python train.py --num_hidden_layers=16 --bias="all" --tie_word_embeddings=true --init="normal" --init_std_up=0.0312 --warmup_steps=37 --decay_fraction=0.346 --decay_shape="linear" --batch_tokens=65536 --max_seq_len=2048 --dataset="wikipedia_en"
MLP neurons of a small language model. Each row is named by its layer, matrix (up: input weights) and neuron, and shows model dimensions 96-159. Each number is 50 + 10 x the weight over its row's rms, rounded and kept within 0 to 99.
After each neuron's rows, "fires after" lists the tokens most often just before its 100 highest values on Wikipedia text that the model never trained on.

L11.up37:50 37 48 35 29 47 40 40 58 58 48 47 53 50 41 53 53 44 39 55 57 39 46 47 68 34 61 45 40 59 49 49 48 49 53 47 51 60 50 47 45 49 33 39 58 61 50 54 59 51 57 40 67 54 55 52 56 60 43 52 35 61 39 37
fires after: "n", "an", "N", "en"

L13.up364:41 48 57 44 36 41 28 51 54 37 41 50 61 51 41 60 44 39 46 55 61 38 39 50 51 46 49 51 42 31 58 47 30 61 53 56 54 33 49 38 55 43 52 41 51 47 49 37 71 38 68 58 36 73 40 46 37 28 53 57 36 38 38 43
fires after: "S", "s", "N", "St", "P"

L9.up542:60 53 52 49 53 53 67 45 32 60 40 50 59 58 49 64 53 45 79 42 51 40 60 63 51 44 34 50 42 55 56 53 53 34 55 51 68 43 56 35 55 39 52 48 57 36 46 55 49 44 40 35 50 46 48 72 63 55 53 30 48 51 45 51
fires after: "-", "–", "b", "an ", "one "

L13.up752:48 63 57 39 33 51 70 51 41 48 45 33 60 49 49 41 36 52 48 58 52 51 57 44 43 53 40 50 46 46 43 66 51 45 43 52 34 35 44 52 43 33 58 42 43 53 58 53 33 47 50 36 39 51 45 48 60 23 57 68 58 36 41 45
fires after: "| ", "|", "ab", "ig", "b"

L9.up346:66 40 38 36 44 57 66 48 59 52 52 17 62 27 44 52 52 34 42 53 57 51 39 60 47 41 34 49 45 48 53 50 50 55 44 43 58 72 66 42 61 35 49 46 59 40 48 44 54 39 42 62 67 68 48 42 50 37 48 60 37 45 41 38
fires after: "S", "R", "N", "f", "J", "ain"

L10.up696:59 57 65 39 68 52 35 57 56 56 35 51 45 66 40 53 51 53 51 47 47 44 70 36 49 56 51 39 63 57 42 55 32 42 44 66 67 40 37 52 46 55 61 68 26 46 57 64 53 53 50 53 39 48 61 42 44 38 46 35 46 34 55 54
fires after: "T", "th", "Th", "sh", "er", "t"

L9.up415:44 47 56 62 45 51 56 76 55 44 41 58 48 50 31 51 59 46 43 49 70 35 69 67 52 64 43 75 34 63 57 58 61 48 41 47 39 61 43 70 33 57 50 60 51 55 49 58 55 66 43 61 57 57 62 59 50 35 71 60 58 46 60 55
fires after: "M", "P", "R", "A", "F", "G"

L9.up521:45 52 45 62 60 47 49 60 48 45 47 61 45 54 53 34 36 53 63 44 52 57 47 67 48 44 38 59 47 31 53 57 67 31 55 41 52 64 64 40 42 69 42 66 50 58 29 50 66 58 60 32 46 61 44 30 59 57 40 60 43 50 64 54
fires after: "m", "em", "u", "M"

L9.up289:50 72 45 50 52 39 43 59 57 57 52 33 49 23 44 54 56 51 55 45 39 69 61 46 57 43 39 38 43 61 68 69 45 45 40 53 42 64 49 47 59 51 63 44 54 39 51 40 47 55 52 51 66 43 39 17 41 46 46 45 70 42 56 58
fires after: "s", "S", "known ", "and ", ", ", "ed "

L9.up117:50 32 50 46 41 35 45 50 51 38 64 38 47 36 58 39 58 62 42 53 51 48 41 51 62 31 58 53 37 52 62 48 49 52 50 47 32 73 52 53 53 45 67 47 52 48 50 44 79 34 39 54 51 45 66 41 33 38 50 56 45 46 50 40
fires after: "the ", "U", "f"

L11.up435:37 41 48 59 34 49 56 44 33 52 58 57 51 46 62 58 54 38 45 64 39 43 52 46 13 40 37 42 65 53 51 47 40 37 56 76 40 48 38 56 54 40 51 47 59 46 60 58 37 45 48 29 40 70 65 56 38 36 53 65 61 63 48 46
fires after: "b", "v", "ev", "c", "ab", "E"

L9.up560:66 51 40 52 70 54 46 53 38 50 50 42 39 56 68 46 50 52 62 52 38 50 58 54 54 69 35 40 46 51 43 44 42 43 57 49 51 44 51 58 42 46 56 43 47 40 59 38 46 45 51 46 49 39 54 22 45 47 59 58 30 56 43 50
fires after: "S", "O", "T", "I", "E"

L9.up886:40 32 72 32 49 57 50 69 45 65 43 36 56 65 42 71 36 46 45 64 69 39 54 58 42 55 54 59 45 36 51 53 49 36 50 44 43 57 57 39 46 40 31 52 57 50 59 44 55 60 51 54 51 68 60 35 41 48 43 49 49 34 38 48
fires after: "D", "d", "s", "St", "S", "W"

L11.up758:61 47 58 66 50 41 44 67 49 43 64 45 46 63 54 49 39 39 35 39 32 48 39 55 41 52 37 40 59 48 60 40 42 40 38 53 53 45 59 47 35 68 56 59 59 38 55 57 55 37 35 40 73 48 55 38 19 43 70 52 48 73 41 63
fires after: "re", "t", "e", "fl", "O"

L10.up747:70 48 43 48 38 40 41 53 37 53 53 58 44 42 47 61 52 55 47 41 66 48 48 60 50 44 56 43 48 38 62 50 64 44 43 54 63 53 63 58 56 62 27 37 41 46 64 35 48 42 50 42 43 47 48 51 50 44 50 45 37 44 36 55
fires after: "em", "om", "Comm", "m", "comm", "re"

L6.up629:40 55 53 47 45 58 66 56 56 54 39 54 56 38 32 68 48 27 79 57 51 36 46 53 43 69 47 63 53 50 35 52 33 43 50 55 61 53 37 58 53 46 42 42 47 47 55 48 48 63 61 39 43 45 43 36 63 48 58 52 34 41 69 63
fires after: "| ", ", ", "ed ", "el", "St", "of "

L9.up190:53 42 68 35 55 53 54 40 61 58 39 50 39 52 44 46 46 53 47 67 40 65 44 64 44 54 33 54 55 46 33 64 45 50 49 43 62 40 61 67 57 59 51 49 51 63 42 54 46 65 51 45 42 57 54 58 49 50 43 55 49 51 41 29
fires after: "V", "F", "P", "en", "B"

L3.up724:62 44 51 48 46 45 59 47 55 44 41 70 36 44 52 42 40 56 40 53 58 42 47 51 45 63 62 47 51 25 44 42 37 41 46 34 42 46 36 61 58 50 46 43 58 56 44 46 40 55 72 63 54 70 49 59 51 50 55 68 48 72 68 54
fires after: "rec", "c", "\n\n", "ec", "N"

L4.up736:34 48 56 53 41 40 48 62 47 43 53 70 53 46 37 56 38 52 58 49 48 50 46 52 50 44 46 60 56 47 46 52 27 47 38 63 47 36 54 62 70 42 47 40 57 49 54 54 56 57 53 50 28 52 49 49 59 49 49 38 52 47 66 40
fires after: "| ", ", ", "(", ": ", "the ", "In "

L11.up567:52 51 50 45 41 56 48 55 40 55 51 54 33 45 55 39 57 56 57 43 55 55 34 31 57 52 55 45 46 38 49 55 17 39 37 40 57 51 59 60 47 35 58 60 52 48 48 58 54 39 67 51 41 51 55 56 32 48 51 45 62 75 59 75
fires after: "rec", "C", "in ", "I", "c", "ti"

L13.up727:60 47 67 50 45 29 32 49 49 55 37 42 48 69 59 36 51 48 51 40 40 43 56 37 52 62 36 34 50 60 51 51 47 47 58 40 57 32 46 47 59 35 46 40 50 71 45 59 51 50 57 34 45 41 42 41 35 61 33 69 58 48 59 38
fires after: "C", "K", "D", "P", "c", "Ge"

L11.up858:30 35 55 45 61 52 45 28 49 45 48 58 46 52 57 48 44 38 31 57 46 43 46 39 47 49 53 51 59 47 50 39 58 39 55 47 41 44 63 49 47 53 67 27 50 47 50 62 39 54 48 46 67 56 35 56 58 80 56 68 38 41 43 56
fires after: "ev", "f", "er", "D", "i", "d"

L11.up784:49 50 62 36 52 33 61 57 75 42 54 62 51 78 60 46 57 48 30 50 53 49 37 45 48 75 45 57 56 48 66 55 57 48 55 53 57 43 30 61 62 53 61 36 64 48 47 44 58 32 32 48 55 61 34 57 47 38 54 52 58 60 33 41
fires after: "I", "ev", "tic", "c", "ep", "rec"

L13.up995:48 57 28 48 49 47 40 57 64 35 59 51 43 42 44 44 56 63 44 46 60 53 49 45 42 47 33 59 49 54 50 51 36 43 49 30 54 50 56 31 71 51 64 35 66 39 41 47 42 58 43 65 46 40 42 56 46 34 60 56 68 44 49 53
fires after: "R", "s", "or", "str", "ur", "S"

L3.up777:55 35 46 44 69 28 46 50 58 34 56 37 61 47 58 53 51 43 55 39 54 62 53 54 38 57 62 48 67 53 42 49 46 70 39 30 54 45 43 39 64 62 36 59 35 45 46 60 28 60 50 47 32 41 48 51 48 43 51 55 58 66 49 51
fires after: "f", "m", "c", "F"

L13.up459:68 51 41 77 47 48 57 53 47 38 61 73 50 40 41 62 58 55 50 42 46 45 62 46 57 51 47 31 40 52 48 54 51 35 56 51 39 53 56 45 39 45 53 42 57 58 69 45 43 58 57 48 53 48 37 54 57 40 50 52 67 58 41 58
fires after: "| ", "C", "c", "- ", "oc", "ot"

L13.up660:49 52 45 40 40 34 54 73 48 50 27 65 52 35 43 50 57 48 44 46 44 52 65 57 50 51 56 55 56 52 71 72 47 79 54 53 54 55 52 44 28 46 56 68 64 52 51 55 68 68 67 56 45 58 58 38 56 35 55 54 40 41 24 26
fires after: "the ", "N", "ch", "g", "r", "n"

L10.up785:40 47 36 52 46 59 61 70 49 59 62 44 38 59 69 48 47 42 32 42 48 61 64 46 50 51 44 57 66 49 48 58 53 51 53 37 49 38 43 67 48 47 74 33 72 35 48 52 55 41 39 33 45 54 42 42 57 52 42 54 38 51 63 43
fires after: "D", "d", "ev", "T", "R", "/ "

L9.up549:45 47 67 54 59 54 37 56 35 55 56 44 45 60 54 71 37 64 56 58 60 66 61 55 55 61 46 54 56 53 53 50 58 63 39 49 40 75 54 67 49 56 27 42 40 59 47 47 40 47 46 69 46 58 35 44 33 32 70 44 60 31 62 59
fires after: "H", "P", "R", "K", "the "

L10.up268:52 48 53 54 37 32 64 54 56 43 50 59 39 41 58 63 73 30 60 38 42 54 45 55 54 45 73 39 50 40 43 51 50 38 38 45 67 60 54 64 61 49 39 55 35 56 50 45 46 50 48 55 39 41 63 37 52 52 63 45 52 38 35 17
fires after: "em", "ri", "re", "ep", "cri", "m"

L11.up316:49 46 59 48 44 53 37 44 57 48 56 50 44 61 60 68 54 53 56 56 50 40 62 48 58 46 41 55 61 63 50 41 63 39 51 78 43 47 68 63 48 60 73 53 52 43 21 33 43 42 38 47 55 59 52 34 62 61 58 60 51 63 35 45
fires after: "de", "P", "2", "p", "3", "m"

L9.up551:42 30 62 49 37 43 73 40 53 52 32 44 41 47 52 62 51 66 56 51 56 50 63 46 61 52 44 54 59 48 51 64 62 45 44 61 38 55 65 59 62 64 57 46 43 43 35 37 52 51 41 55 57 58 55 34 58 52 60 75 58 46 54 51
fires after: "P", "p", "f", "v"

L10.up771:43 47 53 43 38 39 51 44 49 60 55 33 38 43 70 38 47 52 67 40 44 66 51 54 48 46 50 46 48 53 60 67 50 41 51 75 58 54 65 48 57 43 53 65 50 39 59 55 41 47 36 37 51 53 32 41 59 65 49 37 58 40 53 44
fires after: "=", ")", "=="

L13.up951:43 42 50 49 47 47 56 55 53 35 66 47 51 42 36 57 61 33 74 19 76 45 54 53 36 43 40 55 37 43 62 54 44 52 49 34 45 63 54 39 33 56 60 55 49 51 38 44 58 54 51 35 57 66 66 29 49 39 60 46 55 50 34 36
fires after: "el", "b", "g", "ch", "th", "emb"

L6.up814:55 39 70 62 45 45 43 40 35 53 52 59 46 63 53 39 51 57 57 57 52 63 55 43 51 57 57 44 53 40 35 42 67 65 45 52 43 54 49 49 55 35 65 44 64 46 46 50 58 50 50 71 42 53 44 37 68 54 61 67 17 52 55 47
fires after: "the ", "sec"

L6.up173:31 31 54 58 48 57 53 39 64 48 28 56 72 38 50 47 58 41 51 71 59 57 41 47 39 51 54 60 55 53 25 57 52 46 54 60 59 31 43 59 55 33 48 61 57 37 50 67 62 45 34 22 46 48 43 49 51 54 39 50 40 42 64 41
fires after: "| ", "ed", "in ", "-", "it", "of "

L13.up128:45 68 37 67 42 42 48 50 39 50 50 51 75 63 39 25 59 54 56 61 67 48 60 66 49 39 66 38 34 48 57 50 39 65 66 40 58 56 46 41 49 48 53 51 38 28 33 38 39 36 61 52 39 67 32 58 48 55 59 50 66 52 53 40
fires after: "con", "Con", "p", "Coun", "c", "st"

L11.up588:44 66 53 42 38 56 35 59 32 76 53 50 40 59 53 39 51 42 54 48 59 51 42 50 56 55 50 51 69 56 65 44 50 36 59 29 45 35 38 51 39 47 55 40 72 41 45 52 53 36 37 39 57 56 42 47 40 72 62 55 45 49 34 37
fires after: "B", "l", "S", "L", "T", "O"

L5.up458:52 44 54 46 66 52 27 51 46 40 54 50 57 39 43 56 32 40 42 54 77 47 60 55 41 50 55 54 49 48 58 50 55 49 47 36 36 44 56 57 56 49 40 39 70 48 43 33 46 30 41 60 46 63 55 52 57 29 56 53 51 50 56 66
fires after: "\n"

L13.up156:46 53 64 25 47 46 42 43 39 52 53 48 41 58 59 57 51 49 53 48 67 53 57 52 49 55 51 66 50 45 66 47 57 45 49 27 63 63 53 58 43 58 64 42 55 40 53 36 56 31 38 47 43 49 55 63 48 37 52 59 54 52 52 41
fires after: "B", "ar", "b", "el", "L", "l"

L9.up690:47 46 46 44 58 46 48 39 42 60 58 46 42 59 68 41 38 41 35 43 52 38 65 51 57 47 52 37 40 42 48 66 42 52 34 44 45 33 53 42 43 59 49 43 62 44 75 46 51 37 58 33 56 62 33 64 62 48 47 58 40 46 55 39
fires after: "L", "R", "l", "D"

L11.up274:62 40 62 50 48 48 50 44 52 40 58 49 52 60 52 50 49 44 60 62 58 61 56 62 58 56 40 52 51 53 27 49 58 54 55 56 32 61 55 39 47 42 45 53 46 51 61 43 73 70 45 44 49 70 48 42 52 47 34 46 58 40 46 54
fires after: "l", "m", "L", "ul", "t"

L9.up738:47 39 58 54 51 54 47 51 53 55 53 45 51 58 46 36 47 53 51 65 38 65 21 40 57 65 39 50 47 46 51 70 53 44 57 44 40 37 39 69 35 51 71 57 47 43 42 49 37 43 62 47 51 45 49 47 57 47 71 71 46 46 46 48
fires after: "L", "Y", "J", "M", "S", "P"

L11.up623:57 41 48 58 48 47 48 35 55 36 37 38 47 53 50 63 42 35 31 58 47 66 61 57 32 42 56 45 45 43 47 60 41 44 58 53 57 48 66 40 55 52 59 49 58 63 38 49 60 58 51 43 66 59 47 66 31 37 53 54 58 57 51 47
fires after: "V", "n", "G", "en", "K", "An"

L6.up408:61 42 45 40 61 17 44 28 62 57 58 41 59 47 61 56 59 52 54 46 64 65 42 44 40 47 57 54 62 50 55 34 52 57 69 58 61 59 21 44 42 42 40 47 40 53 47 53 68 57 58 37 55 50 52 50 45 47 54 33 75 52 41 49
fires after: "m", "c", "is", "b", "o", "M"

L9.up380:40 36 69 56 61 61 25 31 61 66 65 50 43 47 54 52 55 51 35 77 51 52 47 54 37 54 43 34 44 58 62 34 47 32 40 58 47 47 42 42 53 52 59 45 65 35 56 57 46 48 50 47 50 45 62 39 48 48 49 36 62 44 45 29
fires after: "ev", "B", "C", "c"

L10.up833:43 72 58 49 35 49 28 63 60 41 48 38 66 63 42 33 55 71 59 69 63 46 30 51 34 62 48 38 51 44 54 50 53 47 40 45 48 64 29 52 34 47 49 51 40 38 37 77 55 47 55 51 51 44 38 42 61 51 60 60 47 54 52 43
fires after: "m", "w", "c", "con", "pe"

L6.up426:37 57 39 50 58 61 44 40 55 47 40 53 46 39 46 45 59 41 46 30 42 52 41 54 52 67 49 43 63 45 64 60 38 59 42 34 43 60 45 52 57 48 63 53 60 58 55 39 59 39 44 22 43 34 39 47 40 50 63 37 55 50 52 54
fires after: "–", "- ", "201", "202", "W", "^"

L5.up160:55 58 47 56 63 48 52 40 52 64 54 54 50 47 51 63 45 49 37 29 51 32 46 54 52 80 46 68 47 47 62 51 27 46 64 43 56 33 56 36 53 50 54 66 57 72 58 48 59 50 63 45 59 46 37 58 50 41 66 51 50 53 55 50
fires after: "| ", "–", "3", "- ", "P"

L11.up395:49 49 50 52 56 40 49 58 64 54 59 50 65 51 52 58 54 30 51 58 47 36 25 57 46 51 52 57 41 49 56 71 59 65 47 46 55 52 50 28 75 50 60 45 51 62 47 47 64 54 45 52 52 33 44 53 47 53 46 45 42 71 44 51
fires after: "f", "S", "s", "uc", "res"

L5.up107:56 48 48 45 56 35 41 64 60 42 41 40 59 36 40 45 40 43 51 55 49 50 47 59 45 61 48 56 71 64 52 54 33 52 44 67 51 50 35 25 40 61 50 50 42 50 46 57 55 57 39 27 47 55 48 53 54 47 39 38 59 52 32 71
fires after: "f", "c", "re", "con", "C", "Con"

L13.up912:42 55 43 50 34 38 63 54 55 41 70 59 46 52 51 45 67 63 50 63 43 57 49 45 49 55 44 56 29 48 45 36 50 40 45 51 34 63 53 58 49 56 45 55 50 60 54 44 47 59 45 45 63 57 46 45 58 19 78 56 48 60 42 60
fires after: "A", "K", "P", "United ", "am"

L9.up863:71 50 51 58 31 45 63 54 51 52 64 70 43 56 35 42 40 45 53 32 63 54 60 49 44 65 49 61 43 50 29 43 56 45 46 64 60 67 56 44 44 48 58 64 40 46 40 56 85 60 53 48 43 57 51 30 48 59 52 44 50 41 72 56
fires after: "m", "w", "ul", "M", "p"

L5.up838:68 56 59 36 54 55 55 48 55 44 40 55 60 43 52 49 54 57 69 59 63 56 44 39 38 41 52 57 51 54 33 38 58 57 53 34 45 44 58 57 35 65 30 47 48 54 42 61 52 37 63 46 36 45 36 49 57 55 55 67 41 35 43 69
fires after: "==", "=", ".", ")", ". ", "==="

L13.up435:55 44 48 50 47 56 51 47 43 62 49 64 49 47 52 68 50 52 57 45 52 40 41 58 62 48 49 52 59 59 66 50 62 34 66 51 52 39 62 57 51 36 47 54 70 52 49 49 50 50 40 49 39 52 65 59 37 48 42 46 36 49 37 51
fires after: "A", "al", "for", "I"

L9.up572:62 54 60 47 41 52 44 44 49 51 66 46 57 65 40 50 34 66 52 42 53 56 36 42 41 54 32 63 51 44 59 50 60 56 40 30 39 51 53 71 43 47 65 33 30 51 39 40 47 44 65 50 52 53 59 41 66 49 66 43 30 43 37 39
fires after: "S", "L", "ir", "tr", "s", "l"

L9.up135:54 45 59 60 37 48 41 41 62 58 67 38 44 46 34 50 62 42 49 47 49 69 40 47 46 39 40 50 44 52 41 31 40 63 56 70 41 57 47 43 65 36 58 57 65 45 28 50 63 41 50 46 49 37 57 49 42 54 53 43 31 56 47 61
fires after: "n", ".", "o", "i", "sec", "N"

L9.up198:61 49 67 49 55 48 56 51 47 61 43 30 52 44 59 55 43 57 56 56 55 60 54 61 44 63 41 39 44 58 30 57 52 51 61 48 50 49 46 49 62 53 55 50 45 43 47 54 46 48 48 65 49 56 37 39 39 26 46 48 66 49 38 37
fires after: "P", "T", "C", "the ", "t", "The "

L10.up935:48 46 64 56 35 65 22 46 47 49 54 36 38 48 66 39 43 45 43 60 60 45 51 41 18 53 51 41 43 42 66 47 41 42 56 52 50 45 28 44 41 56 46 41 66 38 46 40 40 59 31 55 45 62 63 47 36 41 47 56 65 36 46 40
fires after: "W", "T", "t", "w", "l", "I"

L13.up67:57 57 36 84 43 50 43 60 62 45 47 49 59 33 45 46 60 49 45 51 51 52 69 64 50 55 46 45 46 44 51 75 51 45 38 44 51 35 48 40 67 55 56 54 52 58 50 38 68 57 59 39 39 52 50 45 51 54 47 51 62 49 56 40
fires after: "S", "M", "s", "W", "oot"

L10.up384:51 56 47 53 56 42 57 47 47 46 52 46 56 13 52 65 61 38 63 41 40 60 59 63 37 52 37 48 51 42 45 47 57 63 29 48 44 71 34 53 58 47 65 32 52 73 55 58 52 43 36 49 42 46 52 49 51 59 51 49 42 51 65 42
fires after: "S", "the ", "201", "N ", "202"

L11.up505:54 45 64 40 58 37 27 65 49 66 42 45 57 48 62 60 48 48 53 38 57 51 57 50 46 39 48 37 60 55 37 48 45 40 44 50 51 57 57 51 47 58 58 53 59 64 46 61 46 46 54 49 48 34 42 61 54 63 30 58 61 42 27 53
fires after: "s", "S", "re", "C"

L11.up240:49 38 57 60 62 37 40 66 53 48 59 58 57 54 58 53 56 56 68 48 48 44 49 46 55 59 74 24 45 60 43 41 44 39 45 50 54 52 68 35 47 57 53 53 55 61 62 53 67 43 57 44 59 52 46 41 77 54 37 48 71 50 31 56
fires after: "C", "iv", "c", "w", "S", "fr"

L9.up9:13 57 53 59 47 44 53 64 48 40 44 56 50 48 32 51 37 41 38 32 43 39 54 48 54 55 41 64 51 50 64 60 54 45 57 42 48 57 62 66 41 48 53 57 66 44 62 44 52 28 44 54 81 48 46 51 46 49 57 52 60 65 44 49
fires after: "A", "e", "H", "\n\n", "re", "N"

L9.up642:54 52 63 51 38 48 31 53 61 56 68 62 56 24 38 41 55 30 66 53 67 57 36 52 58 43 67 39 53 43 66 46 47 63 50 53 43 55 51 47 51 38 71 49 52 42 59 44 75 45 43 37 51 49 60 46 42 49 44 52 50 36 33 58
fires after: "the ", "his ", "th ", "old "

L9.up203:57 52 54 37 44 46 40 65 71 52 53 46 69 68 36 41 44 47 52 39 42 39 47 45 80 41 58 63 33 42 49 48 45 49 44 39 44 70 52 45 38 49 65 56 47 46 45 52 42 50 44 57 71 59 43 49 55 46 55 53 40 44 40 50
fires after: "N", "y ", "n", "L", "d", "in"

L13.up652:63 55 56 49 45 50 46 56 58 35 54 48 51 56 40 61 65 37 41 39 34 52 64 27 52 67 71 44 44 57 56 51 53 57 60 50 56 44 51 37 49 40 48 45 53 57 45 45 57 38 27 50 56 56 35 45 30 58 41 64 62 48 42 47
fires after: "c", "C", "st", "St", "rec"

L11.up476:48 49 50 51 47 79 53 61 61 56 26 48 48 63 56 58 48 53 45 53 38 67 46 49 40 55 65 45 51 49 56 52 55 27 41 57 47 69 58 49 59 44 67 41 56 40 59 53 44 42 50 53 53 44 43 38 52 44 60 30 47 48 33 60
fires after: "y", "ther", "att", "l", "r", "er"

L11.up191:45 33 37 42 37 50 56 37 52 39 43 46 49 69 52 83 57 49 49 69 55 50 52 56 56 52 32 40 50 53 51 72 45 48 52 51 36 41 53 61 60 59 62 47 53 55 48 56 49 35 41 37 40 54 39 47 63 58 37 45 63 65 41 42
fires after: "v", "V", "P", "av", "p", "ex"

L11.up636:44 52 41 43 34 58 51 45 57 57 70 51 52 61 45 55 55 42 27 50 40 47 55 59 57 31 46 54 69 44 57 45 34 37 47 57 53 63 50 56 50 56 60 59 59 56 62 32 54 48 52 46 52 29 48 26 46 60 58 38 49 64 24 51
fires after: "e", "et", "E", "int", "o", "re"

L9.up652:62 44 48 50 57 49 54 47 53 48 56 33 43 57 58 70 52 58 63 47 39 47 72 58 41 57 29 47 50 50 66 54 48 48 34 55 40 62 60 58 65 43 51 64 28 38 39 47 46 34 50 45 34 55 48 25 71 37 42 50 51 64 58 41
fires after: "S", "E", "P", "C", "D", "c"

L9.up144:54 26 52 69 20 51 49 45 46 54 53 41 45 74 43 45 65 30 33 41 59 39 49 44 38 53 42 61 45 51 45 44 52 52 39 51 70 45 51 42 36 40 59 60 51 52 65 58 44 50 47 37 54 58 48 56 47 61 51 57 66 62 48 51
fires after: "c", "C", "E", "D", "H", "Rep"

L11.up292:40 37 52 30 32 48 48 53 48 54 68 67 50 42 62 52 52 43 59 53 41 36 46 70 45 62 49 61 53 39 48 52 68 42 49 58 59 69 56 43 65 54 56 62 52 54 38 40 64 24 33 61 59 54 55 60 49 37 50 65 41 78 45 50
fires after: "f", "b", "N", "F", "sh", "g"

L11.up903:39 53 47 52 60 57 43 37 46 68 39 49 48 68 42 51 50 39 46 47 40 46 30 44 65 64 48 62 67 42 60 47 41 44 43 57 55 50 36 43 53 55 59 45 51 55 61 59 52 46 53 59 39 61 38 38 68 58 28 77 42 64 37 57
fires after: "ev", "ex", "d", "app", "p", "c"

L9.up290:59 61 52 60 65 44 43 63 55 49 63 51 40 59 55 52 43 60 43 45 46 38 48 45 43 67 45 41 50 48 56 43 32 37 45 79 57 51 54 35 73 49 72 56 60 44 42 54 40 41 49 37 42 33 39 30 45 59 55 41 44 48 40 61
fires after: "I", "th", "the ", "U", "t", "Th"

L10.up620:64 61 50 52 73 37 50 35 52 61 50 31 57 45 51 56 46 37 45 45 52 41 43 58 49 50 39 42 42 45 61 64 47 66 44 39 57 54 44 52 57 63 45 47 54 55 26 25 54 60 52 56 35 41 39 48 53 51 43 56 31 31 55 35
fires after: "s", "res", "os", "ann", "ers", "ind"

L13.up871:62 44 45 45 45 62 62 60 52 48 38 74 63 51 53 46 45 52 51 47 54 72 43 56 40 50 52 57 53 43 54 44 77 39 52 45 32 40 46 46 50 32 67 55 46 49 48 69 44 44 52 59 57 50 40 42 37 56 47 49 42 44 60 52
fires after: "y", "M", "Ch", "ly", "er", "m"

L5.up873:58 47 51 38 57 47 30 54 40 56 37 61 59 50 58 45 67 49 47 58 51 67 60 49 52 45 52 53 53 47 38 60 49 37 55 52 55 32 47 20 54 51 51 49 60 44 59 69 34 64 35 58 56 43 60 67 67 37 50 42 56 52 41 49
fires after: "| ", "(", "us", "-", "–", "- "

L13.up375:47 33 57 43 28 50 50 46 61 47 36 56 52 44 44 43 26 53 44 54 59 43 56 43 46 44 59 52 39 53 55 44 48 56 47 59 39 55 47 53 52 50 44 50 54 48 59 41 66 37 35 63 45 56 37 52 65 43 48 66 50 39 53 40
fires after: "m", "k", "M", "n", "the ", "a "

L11.up705:59 38 67 38 26 37 57 41 51 62 50 49 49 56 50 64 58 48 58 57 60 51 39 52 48 46 25 48 57 55 40 65 44 49 52 54 38 57 48 46 72 60 33 49 38 58 50 48 55 72 43 30 49 63 52 53 63 43 54 65 37 52 51 43
fires after: "p", "P", "com", "ass", "re"